Part of a small language model's weights.
Architecture: LayerNorm before each block, rotary positions, biases on query, key and value, untied embeddings, attention and MLP in parallel.
Training: a variant of Muon for these matrices, 692M tokens, 10561 steps.
MLP neurons of a small language model. Each row is named by its layer, matrix (up: input weights) and neuron, and shows model dimensions 112-303. Each number is 500 + 40 x the weight over its row's rms, rounded and kept within 0 to 999. Numbers have three digits each.
Before each neuron's rows, "fires on" lists the tokens most often at its 100 highest values on Wikipedia text that the model never trained on. A number after a token or word is its count.

fires on: " a" 20, " |" 20, "–" 16, " of" 8, " the" 6, "0" 5
L4.up7:540433496468513469493480560547571539448486439557458489524569508480505499506502486441502489485475475484538481500516536516506527546521403612532504524470482497616541543507489523506484564526536511501475608483555487441492526536505510494514453509605516502499548547454490530513544535519511490487477481519479509502504491506522488430549529444514509493513477463513437497442483392546509524493507528528479512480496505482442475516518416553521542511541521533473509457513539434452416457452539459467514468498490540482528537534457530531525558522582533495539463498529515492562541504518547481524

fires on: "." 33, " of" 10, "\n\n" 7, " at" 5, " by" 4
L4.up1902:512520534484482547478455511488456433385455500495485506534506501507536526519501529484515536467600468493496508550453514480488493524480476450486471554456493458521493497464470488480494576450511523470475530553490482532594488510452497486505510474544505499411476505497458478558486529483533487607532475496488510506547530508469501487575526573497433474515539529462449516451496530486430519503465465473545482528462482543520475461522512541488533548459503432465501469542483486510483516484505557528491456509560483398489515561481536508496522526535556555380465487514416466496512561514468461477

fires on: " |" 48, " +" 9, " Sir" 4, "|" 4, " " 4, "0" 4
L4.up1396:575474522468500506474473503462469472536541398571533514461531498491439448438475483493477465517523572477414485472484491541443537469542388519470485547479494565402519502561521449525510455446531511475569484528496429465511478480411504503538457521486564472494485511532483555476532537567505532519572577497448552553548471535483532555481534471504475493421421511538513511479501593490497525477448459497517525500540536484450480424457503539532522503539472502459493579517470504500487516469493461439420492502541449441505575515484540546534494635457479518502456566502530516476564476485453524492

fires on: "," 23, "'s" 17, " and" 14, "a" 6
L4.up1564:528465554495485488589495440519545436543480496487501527518478522493519465466494496509461589487566505515498518467449476448563511502466521440436577522469455530478564534509534574494461432505542491450491487539509475488543449504503512508458492558449459485482549534530529489480507518478536581525527463445442512529572503568519514422510563397554465520455541528500519574578547515547565489489438461559503430537424489552510466502583517415484421523438502475531428466575530429443494523501491445418432490503413499456450500588451440445563469548509570486500531523469463469485512472511586518461

fires on: " of" 16, " on" 13, " in" 11, " by" 9, " at" 8, "1" 6
L4.up266:464544546540523421455496519530453615407486461414484492433559519490445528493533526481519540444560540494501496521522546536504469489515456502515538515512498497489460482512516545424514519550490482485542513491590502554592529494477524460497585550567517448500462502445452472513457519476501465519498528489496526511538581467545481521577467470560519550551535522465535505527529531524510505489532523495540465495605507522481474459576467495504526505449499463538527499552515499459561517524526527556486478475502544473440481534482505480505478540504516513520451477468437478419502546504485461458

fires on: " and" 37, " to" 14, "," 9, " &" 5, " with" 4, "—" 4
L4.up1819:536569485469419504510540473497455469450563439531497490466485534507537532454489448465547528478437512592520517469440547467519441487522524487443529525537460493404532527516490517469535478470500551490477530539440507532524435456425447481519504509436487479503540574459447519476473549471551483497487498472509525508568484509545480467462462501544561491503518405518454494503520477578512458467574434548388496497476517482524546444565514518440495540476528603464460488553547534495459506489512447501557476476437499513505509532500430546534482550464529455515486499543523525478489468562519425438

fires on: " the" 51, ";" 6, " German" 5, " (" 4, "'s" 4
L4.up1916:500481468493492553450481476430491479519482478447467418508521496448515479506569526460515527462494465525407468543486533509500449492484504478496524411469589503457466522526478438493509456556566454436510536458515500584453473598465497453500486538485490493543432519518494491474493457554440484515538459494479461490536510536528497449500575517487471427543516469496397469509503460524563434536427443464467463430444482450502539462429476470441419504526461460482544491499506539489548499406463533453498469530514488493527522503461496514496484524527477538542473494557554495521538501478481474504

fires on: " and" 26, "'s" 24, "5" 9, "2" 7, "3" 5, "," 4
L4.up64:584479492506432529544519422524483474494547461552468465492452515573491603491432515492556607465561486504560470493496478502462507455431433538443563512538496521450503537436500489508521559498447526454465544562445492540514456438505474479462566557493526526435553524473513514523538471424517536463469530505456479538495489487471467522535501497477551537525519510542491490507497484561538498514479494437537458494495534491460530513524512469467505499528517503511437506462511481510501494539442461467465521535481515488541497478496554499512451469523494487532523501448523515475453453531509489508

fires on: ":" 18, " that" 17, " with" 12, " then" 8, " also" 4
L4.up648:438469517517553494532463444525549476505448415477456470486493507553539512466447450500453501510501577571530535558505493446510510497488537565489489476471560519515499504497499452465440513446459463465534525491479520525484464498481495457516496568513466490518548516437481573475463497533479445509483470532420563517533484561470465544461538463517526540515467483428562561606431516495548467507502447473495497466486549401445499455506556516472521537409572479492597454460465534478510591499511517578494502528445488419555401531517508460530558508527448507501489487551546537523502455494546514505

fires on: "2" 19, ";" 18, "," 18, "3" 6, " issues" 5
L4.up961:545540477452536455473499486513449435463505448448524492483465410502499447478519542511507519537517484510573478474623492423430449463530474472484483546520473581453529522528525491539444529548453466498485450501576510468511483509479468533536444495483561519453500488530534463511548542480474482533433556487622496505469527495473471516533431483492486478548536530483502427471509526520473471448441586492536396564469514514484480462477492499523498559454522513452563443495539502486514563496444473518433530496411543437485568504549493478545513440495442438499585462445554458417486533486554436472

fires on: " " 29, "|" 28, " |" 14, " and" 5
L4.up1986:527458525462499507461507433529605500448502539593492508515458538456489539492389469554498523486546458478453514536492489591511507465477465562470445434562476525452438516454525505470514423478485448531485495480565511524580525468506472508578477519496553478531525584470512558528457395458519479550476501500535545557441467547479468520448504498478477410524504526565525448522473542560459518529470499533418480536528467492521581551488500486535450452568500457425466464488479541439532501480450497487486511478525467541526497516483482444528460464528406483529566524482479433486593523553527532454

fires on: " the" 22, "|" 12, "1" 9, " of" 9, " his" 8, " their" 5
L4.up1287:573462501442446455436540420513579457473477521495575494448569533480471496456463547489499444537533506506527471548520482443493498490548524507496499486490514538428491553476543502469526472422542471491447488574535419489449462577505542521516537589484493534532508443432461466583522537477490484520528474518484455530538482524531535464487450494586484452554435495554495573478466485502434558442430540466491475489468508510477536476490483494498369455517544539563482499538485470451482456547528461456509497499505437493491550434523550514525501587546469489529465537528448513504435530502532484530

fires on: " is" 33, " was" 11, " Title" 11, " the" 11, " (" 9, "red" 7
L4.up1624:549444465463525503434474486480490569507502476513433492460545509503545567640522555494567416472473453448445501436522520442565502555478497484525473488476472481575465450557508457561538561494538546456498508517531501504523490501521543512487485538556480524549388473525550482523510520495494481473472388456523507495554518508537480437523508459594523496515444496493397490496534399501540480530550580616479473456530478508483483503455435530534515436470469486471541549475590541513560556462430489501517506456523563531486500564525499463527613536539511499526519454439481480466563510472517573490

fires on: " the" 21, " that" 18, "," 13, " of" 11, ";" 4, " each" 4
L4.up1863:556490475536577498586490511523522454452523470514487503517496476467443460479478512515493510529504513479567464521507482456503482554445433547556465451473554497541545457508478551502520544531545491469616538439539500498476467513474456529565454528440524538517474478428488507493518527469500504477507439502482495481476539483526448493557430478443496475503536558459501536384527472451484470439505507567495503541454484512461508476430491518503479550462483569471548482535527570521475464534497514510500443482488465481591509428541564495516619468530505490485495485456475527541469447509535500488

fires on: " of" 16, "." 15, "z" 11, " in" 9, " " 6, " on" 5
L4.up1674:629455466474452552542483579527445488451484469529424478531426558479554453477493491515551479479489453487534556522430586557469530488496528475470536489498459441472467532535493501520493575545530469569470503471494481518549483490518570468575565512569494506528443569486462513521526552451468498537471508507444512520549424474520456486532438502486416456459477557464501438476478500590472546534433506457535567441499500410522510527482485522518519494482585463452498498472564542515458431516495516509539498496467533497453513520516560496477499479446492554443456477512410499567583530447491501502

fires on: " in" 30, " on" 24, " for" 16, " by" 6
L4.up1490:518500476501475530521524437530471510473477478466467497502459428491453491522549478562501462504547509509471535521617486506559537543557479414491509418500513558459511562578424492527528538469490530484490438526542484495511513540401512454445489486483485511525588550545461507498520517593465454513496475456533450535494546473554531490527521512495538511414497486500545455454505507417518502444492530464571503506505429536487469585527420514460523518455569516511491570543444474558523608517459499451428482546532495462479513492478438513483525548454490483450435427460480464487464515452527511502

fires on: " " 40, "0" 21, "2" 16, " m" 5, "c" 5
L4.up2162:461477511515506559480458521440508542495524500511593523509438557487459528518540478461477425558471494497471465491541492498528488478455469477499465494455547467451507449510515523424459448531478479474443473584519550569495525490575455539463502512525436501440557441490489505526542520516471421573520478553541514501489506561533525545487461498493526527387452543527551441500527463462521512490544457518597461492469489508490515523522448475534556565522464553476446478430539564544511496531462561549513493479444546544459519543542526554498468482533536567519439470541536471517485527479514435497

fires on: " (" 24, "1" 15, " that" 8, "2" 8, "ites" 6, "," 6
L4.up2327:485523444511510468513578431405387463451508514523507496483499469485516510514485533463489545540543529545489447469510445472476508486527496517430453496503526493495561493439527482432493469515485522519517584550558509462562519458418491483439485503521519527550523516510545415415503518488511539502423522522548503495437447468601495495639524543474542431457516544562552504531497476530492529467551511464531507447531513479482512513496497605514445518503513458445441489526487494501478478468524535564537504477470498506495449495486483437566512441560448409524445510446494526512544485485605469521

fires on: " in" 21, "2" 12, " over" 11, "1" 9, " of" 6, " by" 6
L4.up512:410473507506452467551493477530524527490472466492504520579539506478466541474542470510551550520465579511461503433517496550533409523502484550548485420491470491430506533460400483520538545466494439539490443476477491520519511528467552467499438531494481531508571491520485428499674520532418492488436542547527449517406468511497569439533508530494447534436469449453483495450475559490570461562480483448531562520576475446567562515455549460505521442506455470510513528483400504540503507519549469539484460496514477493458504474458531463519543479563460451485425503477526487514574463442490546487

fires on: " |" 24, " September" 14, " (" 8, " " 6, " name" 6, " June" 6
L4.up2361:545512517457444510467478439497520472562518481507541483535546513549434478464455447514451390526474536443526496511566535492494519457503463575516461508529517542541496518513550507502534464517503489430482446457453491456542560433515465468455466445497473489502530522489515502552508525507538527493487554546498425496563489478556460491533484547535486438499572547464501525481489473428499462514502522486497457448520414510494481475537438535513596545490600452394543514547478541548508503537496484469487457478475501482494566440421538530559560516458457515480439521557508495468529553407457452630

fires on: " " 31, "st" 11, "T" 5, "'" 4
L4.up1274:431541511511522514569478493463470475495387489499532467591528538525532540482488477543491453486423481504510556451447454523510506446537538441465485478496491512506466495510482470441505532529555543515464558519484564446459580466521494443496444497461489493521512518520493471485564522479444526460539505534493473584526542436449540560522486522437500560574479450473486449524472521515535465486544462504465527490473463504433457565473561459435523491509506546529549546449563525537510531538518443490468524427470547557526597514510558466468526487583519514461503540495522492405519534555539522529

fires on: ":" 23, " to" 17, " of" 8, " in" 7, "." 5, "z" 4
L4.up1525:464483470505427546494454465436456485475500484461521480414471519506422486436531479495537543603545427462513530490503506534530451493554540514484557500574523508475466516472495510523542429546485500528519441455500482488447463495514446551509521430495531473562553495494528560538503550474509500479605499461543520446451443526455550479485501567564431480528521536492458490517544473580513522463493527508465477512536511497524490398512519555556518509557512503479546394373587469519517515452468461432602560517430541508529463475494446548541482457530507520506503504447468498463513469471506473511

fires on: " a" 19, " of" 14, " more" 8, " at" 7, " up" 6
L4.up1036:539459514487487454520474516482527503453450481525426438550553547509497435537454547556473508466479480456459447538507551572550491575538457395549448468491487486480445519502582526487455392524508550536475578403510421512540556461511466513495488510513514528497451484417506460473507510539510517479450443506502510457513490566567527549579484512482541507419428462483532513487461453550447536541502442488524464487453469455513500510544507554593504482459494527468535521398557493512541501461457431521480435444412542479484489455451489547519568513471562434483430523529507480539532485557541508568

fires on: " of" 56, " |" 9
L4.up1648:488555409494488458459476445562505518434491478476465510502522524587476464480507449501529485480597431507508508551545461529514532507493606475510503480519504473543463535539560508524574392458563484609496445441516446478520519447396499477527446515479528495530509494467471456508402514503548483450579495533524534609531556551436509469413482494512445462563508467562517539443519549485480569501471410437483488552519561502514549427525538487551475389455490500511575383484524503464527512530542566516456491517447457516497484404472463513505456458475503493464486429508502510491504497553517467515

fires on: "," 46, " was" 11, " –" 7, " were" 5, " as" 4, " is" 4
L4.up2074:498493434503394539506496540472497530489581405486464519532517468462398499538543555566535430509510482507479510477551420475521496475446519520414539477467460447498424508542513419495557481442524439493463504618528482542498550546471522507480517538429520541449545469461519538478474471448506539551529469455507504516580467473539466479451480409579491527532472524516532544532482437527469494516524510502438487487495478423506480528389451501498440551443525516543427540564460465459490478474446455504485531475471503462532447505471452482503587560502494474455499444480516519486500512490457423468

fires on: "." 24, "\n" 16, " of" 12
L4.up2223:542501468487529480448529514468450453426500565531481440513498536482507487512509449465456545490494493481522488468481527493445475501521533564538540547462521441541570571478561515433526573533516513446461611421539423519521508515534471508520498470442499567453480510454485509507513530487453476500514566484472535460607501549515514465510582503588490538568473573514476514438533479533471471533475473529462461540431523537468427550521527487532449435526528462508434456511476466491512519468551530461525577528544482508536523550488481514532461557490430562475486511544510527491519488523513518512

fires on: " of" 29, " to" 10, " (" 6, " from" 5, " the" 5, " back" 4
L4.up167:498485516546536424495444520418454450460519465488510471456555548513515553505509559438508471570540502545494470483488482471531415461524490499517545477498550521516552461548519501546564537520494462534465442496527500583542571437534579524465487493491544484492481519521544477531511475468479468485509484518531522488564481479485491488462506465500547486504449476475491500546455490577466477488366551502502487476559480559495478458467509524595542442445499466512549484509539458532459497510465496565543444491484419491449498450521506567493501511501508510498501503479452490507520560488488558464

fires on: " and" 30, "," 18, "." 17, " the" 12, " ;" 7, " -" 4
L4.up1547:481511475476531569545520453540441426477558433482510504455497484493519574487523490446422605455502498488527542531533521433481517532503495497513576500430465490531447509509461532484525528406504439468505539508363460508490454488489539435505541579494532550519562490566450479459518532463568523521506512442449453561541540528526492527426485555509466550497457539423556481462541446553547533428566500504516492524463446489507562532529497511490526549464568543488478497549469519497527502509539463471460506502440498530436509530550491487516522545502445499478435494429482545491512510512514502467